{
  "hidden_size": 256,
  "vocab_size": 9189,
  "hidden_act": "swiglu",
  "norm_place": "pre"
}
MLP neurons of a small language model. Each row is named by its layer, matrix (down: output weights) and neuron, and shows model dimensions 128-223. Each number is 50 + 12 x the weight over its row's rms, rounded and kept within 0 to 99. A neuron's up and down rows have the sign that makes its largest values positive.
A block is one neuron, or neurons of one layer that tend to fire together. After each block is what it responds to, as a language model described it from the Wikipedia text at the highest values.

L5.down11:62 58 57 25 62 77 34 36 39 75 25 40 48 39 33 42 37 68 46 60 43 51 39 75 52 67 67 56 54 38 65 66 47 61 43 64 71 42 64 52 59 44 43 66 46 47 49 45 55 46 60 53 25 56 53 58 52 58 60 48 51 41 54 47 39 64 38 48 48 75 73 29 33 32 47 39 61 37 46 56 67 29 63 47 50 38 44 66 38 49 38 47 36 59 72 52
L5.down61:53 66 62 50 59 50 62 40 36 55 45 38 57 49 73 39 45 40 54 68 57 44 66 68 39 44 46 56 20 26 71 53 34 45 41 33 26 38 46 59 60 49 54 37 48 56 41 45 53 55 67 55 61 61 51 51 41 30 48 50 69 60 32 72 46 44 54 36 40 43 61 45 55 61 64 46 54 63 46 74 63 47 66 55 61 57 37 40 71 49 46 29 52 32 49 48
L5.down89:51 30 59 73 42 36 45 33 52 54 53 35 52 51 67 62 33 43 54 46 22 26 41 43 58 53 59 36 59 32 51 52 38 61 60 43 44 40 56 49 62 39 54 75 34 65 75 47 33 38 52 46 52 52 39 63 45 56 62 45 55 74 72 52 38 44 36 56 68 45 39 43 48 51 60 50 37 40 30 68 45 52 62 60 57 33 38 72 38 57 43 45 43 65 35 46
L5.down307:63 66 43 60 55 71 58 35 44 55 62 35 73 55 51 46 30 38 36 75 72 63 67 57 38 57 83 35 45 14 56 39 30 43 39 60 43 33 52 41 26 42 51 60 44 55 68 43 49 39 60 51 49 56 53 70 53 54 51 40 39 47 57 45 72 47 73 59 43 44 46 47 59 69 44 55 36 54 21 75 45 58 44 60 40 40 41 49 36 45 60 40 42 47 58 52
Responds to: Word-start after punctuation. The first short word piece or digit right after an opening bracket, hyphen, quote, prefix or decimal point, e.g. self-im, (in, re-h, 11.0.

L12.down20:62 42 48 45 46 49 44 59 63 33 42 44 47 40 43 43 63 33 31 50 51 50 56 39 73 26 44 56 58 67 34 48 60 58 50 43 42 25 69 46 67 45 51 56 54 54 47 45 53 60 76 61 49 49 56 51 46 67 62 53 24 45 53 48 70 57 66 55 61 54 59 35 46 31 58 41 56 35 56 76 62 45 66 72 33 56 68 54 55 48 52 44 47 43 64 70
L12.down47:36 71 31 51 43 57 36 66 39 55 52 44 30 69 51 57 48 44 48 32 55 38 37 44 23 60 56 41 66 63 31 43 60 54 45 41 57 52 59 46 59 64 50 44 52 42 69 54 46 56 56 60 53 49 55 61 41 66 44 50 55 52 64 46 56 45 27 30 53 57 39 57 40 52 59 58 46 60 38 52 52 52 53 62 66 61 49 49 42 53 39 63 50 28 60 49
L12.down55:64 59 57 51 38 34 60 52 37 50 48 52 52 50 60 53 52 55 45 67 32 24 74 40 46 49 35 59 39 37 45 59 47 49 42 32 53 49 57 25 80 46 66 57 60 46 61 58 51 43 77 57 45 54 25 68 49 60 46 56 69 57 65 64 64 63 55 44 49 68 26 44 27 35 30 32 39 57 62 41 50 51 32 38 68 59 51 50 44 42 46 40 40 54 52 43
L12.down69:55 26 52 44 56 65 50 44 45 60 63 41 55 72 41 61 49 32 58 63 41 65 56 57 56 48 46 45 69 38 37 61 33 36 48 58 35 54 67 53 53 54 50 43 44 23 40 57 38 35 46 57 64 53 45 56 52 52 67 37 63 57 40 45 51 48 50 40 43 33 47 70 33 48 43 61 47 23 28 51 51 63 53 42 62 33 50 47 61 52 34 61 44 43 49 43
L12.down73:61 61 49 36 45 42 47 51 57 43 51 51 57 50 24 33 71 46 37 52 47 63 46 50 54 41 73 58 62 73 36 47 63 44 59 61 53 47 53 39 52 70 57 40 60 56 43 66 67 58 35 31 50 45 58 37 41 64 38 33 54 42 41 53 63 55 38 41 53 80 46 30 35 63 61 50 65 43 29 41 62 61 57 59 48 28 29 66 53 60 50 42 40 75 54 75
L12.down89:62 45 55 53 58 73 43 29 61 56 51 44 64 57 45 43 36 46 48 47 47 26 65 62 56 40 52 44 61 22 58 71 49 53 51 46 44 45 28 57 45 34 25 51 13 39 46 56 63 48 50 50 60 37 50 80 51 35 28 52 39 49 45 44 62 64 34 61 60 38 42 42 49 55 56 76 51 32 49 40 38 44 55 50 39 31 68 40 62 71 53 59 41 73 62 59
L12.down114:52 48 62 45 48 47 44 57 59 27 45 63 49 50 39 54 73 52 32 58 47 58 45 39 30 59 46 60 48 65 28 49 42 36 56 39 51 24 29 56 59 47 49 56 50 37 37 70 52 30 52 36 50 61 47 68 52 15 51 57 50 30 46 38 37 64 36 43 45 50 53 42 48 30 34 41 34 31 58 77 66 51 79 53 57 43 46 37 56 77 59 51 65 41 51 59
L12.down131:57 46 46 62 58 65 43 63 34 34 39 58 63 54 46 55 48 47 47 56 26 48 46 51 48 37 87 62 32 50 42 55 70 54 63 37 65 44 77 47 72 36 45 51 56 62 49 42 63 53 58 36 62 49 45 51 50 40 47 71 43 46 56 72 30 35 56 44 56 46 45 47 37 44 50 40 69 55 63 74 45 37 58 67 49 43 53 49 54 35 55 53 28 41 54 36
L12.down146:56 42 40 65 40 53 31 61 66 41 59 47 39 49 69 53 50 33 68 64 36 53 70 61 52 41 42 56 53 59 60 29 60 41 69 54 26 44 54 47 43 46 46 54 46 43 37 42 42 56 43 53 45 68 59 71 47 58 30 36 64 62 57 45 46 70 50 46 49 47 28 40 40 71 52 53 53 42 61 58 38 57 50 63 35 33 65 53 59 60 89 51 49 52 33 53
L12.down147:42 46 94 55 54 37 47 48 44 35 46 64 56 61 28 48 65 48 56 66 45 63 45 52 54 39 57 50 50 58 49 31 52 72 51 62 59 73 42 59 51 67 22 38 65 56 53 47 50 30 50 43 51 46 60 55 38 25 48 44 56 59 60 42 49 24 54 33 78 76 31 40 41 52 64 39 39 76 53 41 45 48 24 50 54 39 50 63 55 39 67 54 49 56 55 39
L12.down163:29 48 63 46 35 61 51 52 50 28 32 66 47 34 57 46 26 53 63 63 41 38 53 54 48 64 43 59 44 48 55 40 57 51 54 52 43 51 58 84 40 40 40 65 56 35 38 47 56 47 64 37 58 36 41 37 45 29 56 55 38 54 55 55 50 63 54 45 36 42 48 65 55 28 50 63 58 50 35 42 58 36 78 71 59 45 56 65 54 64 49 36 82 35 24 50
L12.down200:43 36 48 70 66 22 50 55 47 52 73 42 54 56 46 39 78 44 49 45 24 50 72 63 64 63 30 55 57 60 53 40 62 43 65 59 63 37 39 31 54 54 42 35 70 37 41 56 58 40 23 41 41 49 64 46 38 59 31 56 61 44 63 50 56 43 49 34 45 57 73 57 31 58 60 52 38 58 57 52 48 47 50 35 51 59 33 48 39 43 71 36 61 14 37 68
L12.down224:22 38 56 55 37 52 61 58 42 26 51 64 39 35 64 40 25 66 61 50 60 65 70 65 55 49 49 39 34 53 54 56 60 55 51 55 51 67 53 70 34 56 33 46 42 30 46 39 42 61 46 54 49 40 41 58 48 54 39 44 37 36 51 35 54 76 63 46 53 25 57 62 41 48 48 66 55 56 58 61 30 71 36 45 53 38 41 40 49 53 47 56 44 34 55 55
L12.down274:49 46 45 41 64 44 49 58 34 41 68 47 47 68 59 51 48 54 69 56 39 66 48 70 37 66 23 36 38 74 39 47 57 58 41 80 51 48 51 38 61 59 33 41 54 54 33 37 61 51 54 58 57 73 18 52 63 67 39 51 54 76 46 47 44 57 28 24 60 49 45 52 48 31 46 38 55 39 58 51 77 51 30 41 54 57 70 25 53 61 59 67 07 46 45 86
L12.down285:53 42 42 63 50 49 58 65 59 35 43 46 58 33 62 47 49 44 57 60 51 47 76 49 50 53 47 39 54 60 67 43 43 78 56 67 47 51 53 21 38 43 59 46 48 35 39 69 38 40 45 73 52 42 31 69 71 76 59 45 50 51 50 37 62 37 61 38 50 52 59 46 35 77 46 51 49 48 49 34 26 44 43 42 54 32 53 45 30 36 58 28 58 66 52 56
L12.down312:41 63 37 45 45 58 24 41 46 47 35 53 55 33 68 28 70 60 59 64 51 39 51 36 48 63 70 40 45 37 77 62 32 51 54 33 52 40 41 55 41 57 58 52 39 68 69 56 59 47 44 55 54 57 66 58 61 31 43 59 48 58 55 47 53 44 50 43 45 23 56 31 83 63 42 56 54 44 59 47 36 47 59 46 34 58 57 56 65 50 58 51 49 37 55 48
Responds to: Anaphoric subject words. Relative pronouns and subject pronouns that refer back to a just-named entity and begin a new clause, such as ", which", "that", "It was", "who".

L5.down59:45 39 59 27 75 61 44 52 60 43 43 33 39 42 61 44 46 42 55 45 40 37 40 60 42 72 29 36 38 46 45 55 40 57 42 62 54 47 42 46 48 41 55 59 37 51 56 22 76 56 38 69 41 64 58 80 48 43 47 73 24 24 24 53 59 46 49 52 68 37 55 66 56 70 59 51 62 71 60 40 57 47 56 39 53 33 49 67 62 36 49 76 34 49 35 47
L5.down265:39 37 48 53 54 49 61 39 41 51 61 58 36 39 41 39 39 46 61 47 20 73 76 52 56 56 62 49 36 55 55 52 54 37 47 24 46 39 32 56 39 50 60 63 38 37 47 70 52 30 47 47 50 38 54 59 65 29 50 40 58 65 22 36 63 23 67 47 63 35 62 39 42 35 53 46 49 62 65 40 47 67 50 48 66 39 51 56 44 38 57 66 54 81 26 42
L5.down277:59 42 28 56 51 50 56 59 41 46 62 64 34 54 66 39 56 63 37 52 40 44 49 65 67 62 47 29 86 56 68 50 73 41 67 25 39 46 62 52 40 50 63 63 53 29 49 60 54 53 72 50 56 55 63 32 63 32 52 55 41 40 47 52 49 26 55 44 56 25 50 33 59 47 66 50 67 29 70 45 60 37 52 43 58 50 51 58 62 89 42 47 43 74 29 71
L5.down288:17 27 34 51 55 27 59 52 50 41 45 63 40 59 83 50 35 49 52 64 55 42 37 61 64 48 56 81 79 39 65 43 29 39 47 29 39 23 61 45 56 50 41 29 45 45 37 48 58 60 57 32 65 45 53 49 56 60 45 50 44 63 58 40 34 67 45 68 37 63 47 36 20 45 64 72 52 48 48 55 47 49 48 59 57 50 26 41 35 56 21 60 54 59 45 29
Responds to: Anaphoric subject pronouns. Pronouns and relatives referring back to a just-described entity, mostly sentence-initial It/This or clause-opening which/that, such as "It was released", "a hall which had".

L11.down104:43 60 46 69 62 48 27 68 52 61 50 78 63 39 53 58 41 55 43 62 54 59 51 31 57 52 52 59 41 32 56 50 32 46 51 45 38 68 63 44 49 59 45 48 54 74 26 39 58 52 33 48 53 40 77 42 53 68 63 55 37 63 70 54 48 44 35 48 39 48 32 42 63 39 59 56 41 23 51 44 58 35 32 47 46 42 37 55 54 43 47 47 47 50 51 45
Responds to: Mid-number and mid-word fragments. Digits partway through a number, especially coordinate minutes (39°56′, 26°57′), plus opening or middle pieces of split words like Le(vel), le(agues), Bacc(ala)ureate.

L11.down38:41 58 61 55 05 48 70 61 48 40 65 53 47 50 39 53 59 45 43 64 34 47 52 46 53 37 76 69 72 71 42 51 74 53 39 58 27 61 26 43 62 54 37 44 61 45 30 60 45 38 26 45 59 40 43 45 60 56 57 40 35 45 45 42 50 35 52 36 71 72 64 35 59 64 62 39 60 33 51 53 42 66 49 58 64 37 74 66 51 58 57 41 46 61 53 54
Responds to: Pronoun "it" as subject. The pronoun it/It, usually sentence-initial before was/is/has, referring back to the article's topic ("It was the debut film"); more weakly, header and table-label words such as Party, Location, life.

L12.down6:46 25 55 44 60 48 59 40 35 66 58 58 51 48 62 47 68 70 71 55 51 31 59 50 48 40 57 58 35 42 57 51 48 60 37 27 36 44 39 60 55 56 67 46 41 61 36 46 48 44 64 41 60 49 50 38 41 34 67 52 53 72 54 55 57 47 62 42 69 00 35 52 59 45 68 42 53 37 48 71 63 48 42 42 49 44 46 55 63 54 50 48 35 62 43 53
L12.down12:44 60 62 33 57 46 39 61 57 48 47 58 29 49 48 51 52 57 29 43 44 63 46 43 42 73 46 37 44 56 50 48 52 73 59 45 58 68 78 44 27 56 62 60 43 44 60 57 44 46 67 37 59 55 19 58 60 28 55 61 42 50 62 37 34 55 78 49 43 48 68 51 54 56 52 33 35 35 70 32 36 65 50 48 25 39 45 39 45 56 67 61 77 60 45 51
L12.down13:37 53 43 64 49 48 31 55 64 33 45 57 55 43 49 49 56 64 56 35 36 57 53 67 58 53 58 44 22 40 22 67 27 53 44 65 42 37 58 56 46 38 55 51 46 54 36 56 45 61 39 25 52 68 40 54 54 44 37 76 63 55 47 58 70 55 38 49 55 41 56 46 54 62 82 52 45 42 57 53 61 44 77 73 28 39 65 46 46 57 30 41 55 47 68 54
L12.down48:55 51 51 45 31 72 63 53 43 76 62 38 66 38 63 58 46 59 36 41 39 68 50 67 56 58 55 41 77 43 68 66 44 53 41 47 42 41 45 47 38 53 52 30 49 34 31 54 57 51 67 31 35 48 44 56 55 25 64 57 45 46 41 47 39 35 25 56 43 33 39 43 53 55 36 49 30 60 34 27 56 34 68 45 45 52 61 40 62 60 45 45 55 63 18 55
L12.down68:37 53 36 49 33 48 55 48 50 51 46 42 40 53 63 47 62 45 43 63 37 80 51 38 47 61 40 61 60 46 40 34 52 55 49 44 35 45 49 39 85 47 54 55 63 65 59 44 50 47 49 44 42 66 55 65 50 56 57 41 53 59 44 50 35 62 47 45 34 00 43 46 60 61 58 50 55 36 39 78 51 46 65 45 48 49 47 47 52 54 63 39 45 53 44 45
L12.down70:48 45 51 51 48 45 67 46 59 56 39 45 61 30 30 32 53 59 58 59 54 29 49 54 55 20 63 52 56 43 40 37 60 53 51 32 61 39 37 43 63 31 63 42 43 64 27 45 40 40 34 71 50 46 39 59 62 44 68 52 48 73 43 51 51 44 37 48 37 73 42 66 41 56 39 47 50 49 68 79 43 41 61 75 55 66 52 52 62 33 54 39 53 45 61 55
L12.down75:45 24 35 33 43 43 59 58 51 46 68 61 44 59 76 45 55 56 54 74 44 38 78 58 49 43 54 58 52 48 47 40 29 62 46 66 24 64 25 41 56 49 71 47 31 52 47 59 46 46 41 53 58 57 42 56 63 31 40 39 38 53 69 41 57 33 23 58 64 34 41 50 43 51 51 66 48 76 60 61 73 47 35 60 47 41 24 33 32 46 42 56 57 53 62 56
L12.down98:42 45 65 46 40 55 35 26 67 46 67 52 21 40 51 39 64 36 48 49 70 43 45 58 49 31 42 64 54 41 26 53 41 38 59 45 32 66 48 46 68 61 71 30 59 58 45 54 27 45 41 42 48 53 72 49 44 48 62 62 48 67 51 50 45 69 43 48 45 43 51 61 58 39 44 60 59 57 54 94 48 52 44 63 44 44 15 67 46 43 36 43 43 54 43 27
L12.down103:35 53 42 57 55 49 47 38 47 43 64 47 48 56 73 48 33 36 45 60 52 38 56 49 33 54 65 67 62 24 35 45 50 38 23 49 63 48 53 58 69 57 44 40 52 28 44 29 55 37 38 60 46 36 52 55 57 89 43 44 66 67 49 45 60 44 64 58 30 57 54 24 58 39 41 45 25 75 48 38 41 74 46 45 41 64 74 60 62 48 64 44 61 54 52 41
L12.down110:50 46 44 50 35 53 35 49 46 36 50 54 55 42 88 66 51 68 35 70 55 36 47 57 45 67 61 59 51 40 49 60 49 58 49 39 46 14 49 69 40 51 47 43 64 68 48 28 58 44 54 37 64 58 35 38 56 94 38 56 16 43 46 48 52 47 53 40 30 08 42 07 45 62 37 62 43 65 54 54 66 55 41 43 42 38 56 50 56 57 48 56 62 54 43 71
L12.down122:41 49 33 52 52 46 53 52 44 24 60 44 42 46 49 51 46 65 44 54 78 48 47 64 39 58 59 37 44 39 46 46 40 56 82 72 63 45 23 31 59 63 67 59 42 66 44 57 57 40 62 63 31 49 52 46 75 53 50 49 63 64 51 48 60 58 53 59 39 39 43 51 37 72 41 30 58 53 42 68 33 55 54 39 46 47 52 24 66 63 13 58 50 53 58 23
L12.down169:55 34 42 57 58 34 67 70 40 46 64 50 57 67 56 41 69 45 50 57 42 83 42 52 63 52 62 38 36 63 28 57 49 42 48 52 56 52 50 56 70 40 48 47 53 52 56 36 37 46 47 40 45 57 44 63 45 34 51 68 39 68 34 47 69 64 47 79 28 21 78 31 48 57 55 63 50 53 39 47 38 59 52 44 24 36 46 29 58 46 58 36 62 51 41 47
L12.down183:65 55 58 36 49 55 52 44 45 48 53 45 57 33 17 62 38 73 36 44 38 64 61 53 34 54 42 50 42 56 72 65 41 50 61 83 55 36 50 54 40 29 41 53 41 23 88 62 71 70 49 66 40 65 52 40 42 33 33 66 60 54 49 73 60 44 60 29 60 57 49 65 46 63 68 66 59 46 60 48 50 62 33 33 47 48 51 45 47 37 52 46 63 39 58 43
L12.down222:51 67 47 43 52 67 45 44 39 57 56 46 60 56 55 37 51 60 67 37 27 52 46 30 26 54 48 44 53 43 58 62 51 27 30 45 63 63 52 47 73 62 51 45 39 39 60 55 48 34 54 56 64 45 33 58 54 44 55 75 68 38 53 41 33 57 47 43 34 10 41 58 33 54 20 61 36 56 46 71 66 66 75 60 52 56 50 48 48 63 44 30 35 37 38 48
L12.down242:39 52 35 57 30 49 48 51 54 47 53 41 51 42 63 46 53 47 56 36 63 33 57 50 51 69 50 42 51 34 43 71 54 55 77 49 60 37 47 64 73 51 49 45 40 48 59 41 34 53 55 62 42 60 76 43 49 66 23 30 41 46 52 67 51 31 37 56 58 59 59 40 26 56 78 56 34 73 64 54 60 33 61 54 39 47 45 37 28 27 76 61 40 50 59 41
L12.down279:63 51 45 63 32 51 70 47 68 53 52 58 52 45 88 66 45 34 65 53 57 60 41 53 56 50 32 63 64 54 20 44 40 61 45 57 43 44 42 46 56 59 42 57 39 59 54 72 60 32 32 40 29 46 67 37 65 45 59 43 47 41 39 22 31 56 42 45 42 41 54 59 54 38 50 27 50 32 19 37 55 58 60 58 45 51 50 54 46 57 50 60 51 68 51 41
Responds to: Quantity number digits. Single digit tokens in quantities and measurements, often the first digit after words like approximately, over, around, as in 30 meters or 400 volunteers.